Weights of a small GPT-style language model, trained from scratch on English Wikipedia: 15.5M parameters, learned positions.
MLP neurons of a small language model. Each row is named by its layer, matrix (up: input weights) and neuron, and shows model dimensions 32-287. Each number is 500 + 50 x the weight over its row's rms, rounded and kept within 0 to 999. Numbers have three digits each.
After each neuron's rows, "fires in" lists the words (lower case) most often at its 100 highest values on Wikipedia text that the model never trained on.

L2.up500:530456561479466492503542481505488528528496443562522544474491511476495417429487508472573498496599456551382451561540426601432606409470487493573451498514528505537454559449554549465613493543560524493480467579508536535435469537483466426397434484544439488471488474525519540532526574600495497459532447369534526450477539465461611524583517457504456533507574452554484489579498517430462482595525468495535576506559473470540558555522542537543517518507621490528479529467543502578566564587378569591460485590488482523459431466458519483442552474561404552566550465484425502385506498544438560465497502558554477614479532451462568442512518569490576474546488536464424507468509475518508522522356414583483546505464450503519445497504464463537450537494466528556459559525519494605520523522509406
fires in: "world", "most", "main", "non", "male"

L2.up923:491548570491453384483583491518577506510440491466465434506546487505543539623576461464488473534513529475468415440482540515469532484445413498445507492428537440475469480560484451490471518477536431462453478518529443457575498498443543472483569552495579507468545493552576434539442533523563480446535477461508445527526510582423528547505457502512520546561493477502539472488538415477426460401538536548438450521492456553486571559500501525463534447606517509528561473467483485462441555390511431487494483494531669482515521526394496586530556544483549542530511555408430446433468548492451552501523425441518513543422593394583524570445544502518476536548518492442544518559540486526554538447455467534440528508520516544479415523559570497447519616433567448546531505529573327562538504601448462
fires in: "who", "that", "at", "which", "what", "whose"

L2.up825:404442531474501490575530579548587537486589526475606498467565449509446550525574535453623490429591462544451445384482448476441497507485481575613458507537523565584479486483407559482472489530490476504505471493473514474467495463466409477518501543596518562528488504566517514505414442429501501479623527444444448557497547475587475521535461475502392475459605566504478527470545521455495484503525464523568443440478498482404503411493469581575543476466520597523549505505492524463459547523404533387458443503466492405393441499468475389491518524555506534561492479373525531489506490497625557552617517516440525497455461491504543559434436576476606485506473473454453465483402593480605522391432506502568660466407495520462436536513546497485483522498436502500591485486491556502547553506514472
fires in: "not", "would", "history", "may", "did", "should"

L2.up1393:475481480444451471492522497579485579489494510440498508504488455476484485524472574582504464413532567574496556516478424492519461484496538654491512417509399519497453481501420508545486476492481424497579519553450568559512496495495469508493489505492470482580459440520500552534524525540523497483479535482489500561490539497491471521434502499485515540499501528465494465529511519463450479509537481525444457425563558419527574376590554548497468443428506501433491472491511540461517477523481477450414521492536558538506466432520456524545479443546493534558544428517512569564432603464558470520360568502536533487441498505399472482432389463428415461448558508491482498479482414520608554469453513487450386491450504643450510540520533503446555573486563433484397456558461505586475430575528567
fires in: "a", "the", "la", "launched", "da"

L2.up987:500589458483498469530470507494504449424541516487462479500437513509391480520502542488506447418460608569526481475434562479598480566481509431458482531494426462463497404493462501453499532446551489491508494506560523436516498473523479495468458575537510409490537493537571489450403509546581493483589519492590476477616536459495564492457577457509376528494390487486488561449457503508516516490452610477437493449494475496388614603456525487518433512353488530479544514471487514452523518490559509591578474490489549515449518568500554630413545531514451589453543550532477403527468511545490554500463571514541564582440426489517454499434479358482442507535550531453497483532510468469574553533552487562525435506509461561465588456445415471537487410478565489533520531559566446545387474380551585
fires in: "became", "his", "as", "become", "into", "find"

L2.up667:471563435425514563498546455504465450467433468484426476599562419441567531554464491458467486462494484487509612504437500424460628489540571566508453546525541490421536512577593464486559486568569494519520521533572442407498509588470446466527543518540432480535564521564488578484497455552527468577430546525479515582371550482476511496491455480551521498506519565410546609453428568504554456407477541395443474498538540550497602449456435561548541531522443550483571510475485487473503396518416466581419496501481457422489528533532545503530547531445429567455576533540466479489477398405548495509556560422521525536568566573547437476443438516532453542467564547484514467557472534393468480569455463529539503542525577469487561459451455476546521459515526533503452479547523458484455454480535488
fires in: "local", "liberal", "male", "multiple", "more", "other"

L2.up1131:499498513543563581521460601517499459485509476576479573513434435463594452485616487455491518460450535497537573447506589496509499513477589439550428550495503447496564450580540576508453541509515466437553551512458472459449442591580538493463584482551440529470411554505528527492531559446523464501530390473526484559603430532443520576665499531511546455504538442536527443471473509555451516434490476550571508615556514537501523473518467376555504451476587538508504555477465520511585594541579470503555499465522548500572492517497413464496513469530469493506512469484486485533460500439546432542509505454482534429513477460648472520494528545442415499487520559552513494497452550483494358531524558487426516493502481528433425509497499491486534535495535552548530538444484425472540499363462504
fires in: "and"

L2.up302:479427493515483505487507481542629433490492447501493526537475513537521469487613596519536435491450630504535477464458488531562488406368516517477471534425544533495417512442471535506473465525496453384614531378512523513470536563594426448508542496536610526471501591560533562542459528411454481415485443477586436550544373461581417452557548398524490529431470510517467532516514505485514553498538473544459457570546583439495495455512563537600470463497446513477576534436596601505518503522522535442471475450427523468486437488514489438520508472522459495496471465480525541462526553479436449583507437564506502414455541541534549511447477410535511484501502489457502482513534531524474551506491490567486518415492563497432431516478515513547489535520432561563412611501503484551586604382456442
fires in: "and", "launched", "journal"

L2.up359:483592657475459575458488466557498445537444535461548411454520506494415553413587591528479474518456500453525482447541472457549544437632468463473550558518498538574473508479598533424530503539480533529640500466569517512568401491538447454529519527490456509523536546499597536411485495525531498504516495470425554522474513492517507493505512460440559504493406450592406448476463485451447483462380638524468498487525457412520590498468615459569553510497555450553498533542479466574455516544539475494486437455550478559508528535468443505475451618528407457523431461539454452470494538506449523572632487520442498538596521564465510521478454479501535486531552501553454501459669532479482508504476473553512542517497546457489455504476494477540516422521468564454508490436375576489462596468488439
fires in: "mm", "m", "ft", "rather", "9mm", "km"

L2.up565:485500545458492509529538488523515508522563453486561477465419495477498446381487433478504455513543466521499458448530476502513467563484609616455505509598403514488533493412572464488544517536519515477463489519545486469524523522462514458383537521466443524490493577541447360558482534453552444575549529458500470597510504584516438535483498529491492492468504487553450436515405470464496480526463515601493546497491495465459448551548471505523477452467389614427523400509460487364608495582505434447599423579533557542441535562515428457529557560564506582523413438479450528496529403459473480525487499534546425458588460536420470526497558429475513569432533467566548421526548523433473442618563503481465483541466475483494442545528506540441450481556495411490482436549501437578533463544612453
fires in: "best", "actress", "supporting", "outstanding", "a", "top"

L2.up726:409445471499509501527608495519468504492440489543532431511567487441553489511465534469452411427456448435478598461520414461502490486551531555498412580568479460483489561558511485468521476517429490468463468550471529532541490525553551480579478522560490532513437465537463540555354538551402490526531503485464549442535401557476495429476530580540446551540489556552536443476475482488548410473615453417561520539473515499544464499432498509470468375494496499524459478497480573447471516580478425496511550409596594468461504459514476573461477498612542456566460445450494604585410553467488577465531580586523508563546583533458484407523552540518465392569478519448476528529523514449494393436532493503508535492558470516541488465504424479438502469602481510430480378467540519424525555522547537
fires in: "she", "he", "chevrolet", "square"

L2.up1284:507538468526475520633562575611502504528516573582547571407554455444428436542519420460584534452430506559492475439488524575480434474464510516531548471551444580557491498539507453516460385461495514442479506530560623481485503563548506450557560442450524467473567559481467511492419637532523599418578620498446565475422478442453516560498594426488439526517582454560460538594519371433463530506447455478464470530472547478501531474503503534592528491523501483513541549452495442458541559469470536543540472631661483563523507594449492460459539519454562538491529470447549493503469440524517498495448515410463455556472578496443572518481530531472479417474515490533566540556481493517542570414516422519471499477417623485545432425480503501427468470550404540437427459423521516511411504485500463
fires in: "can", "would", "to", "may", "could", "must"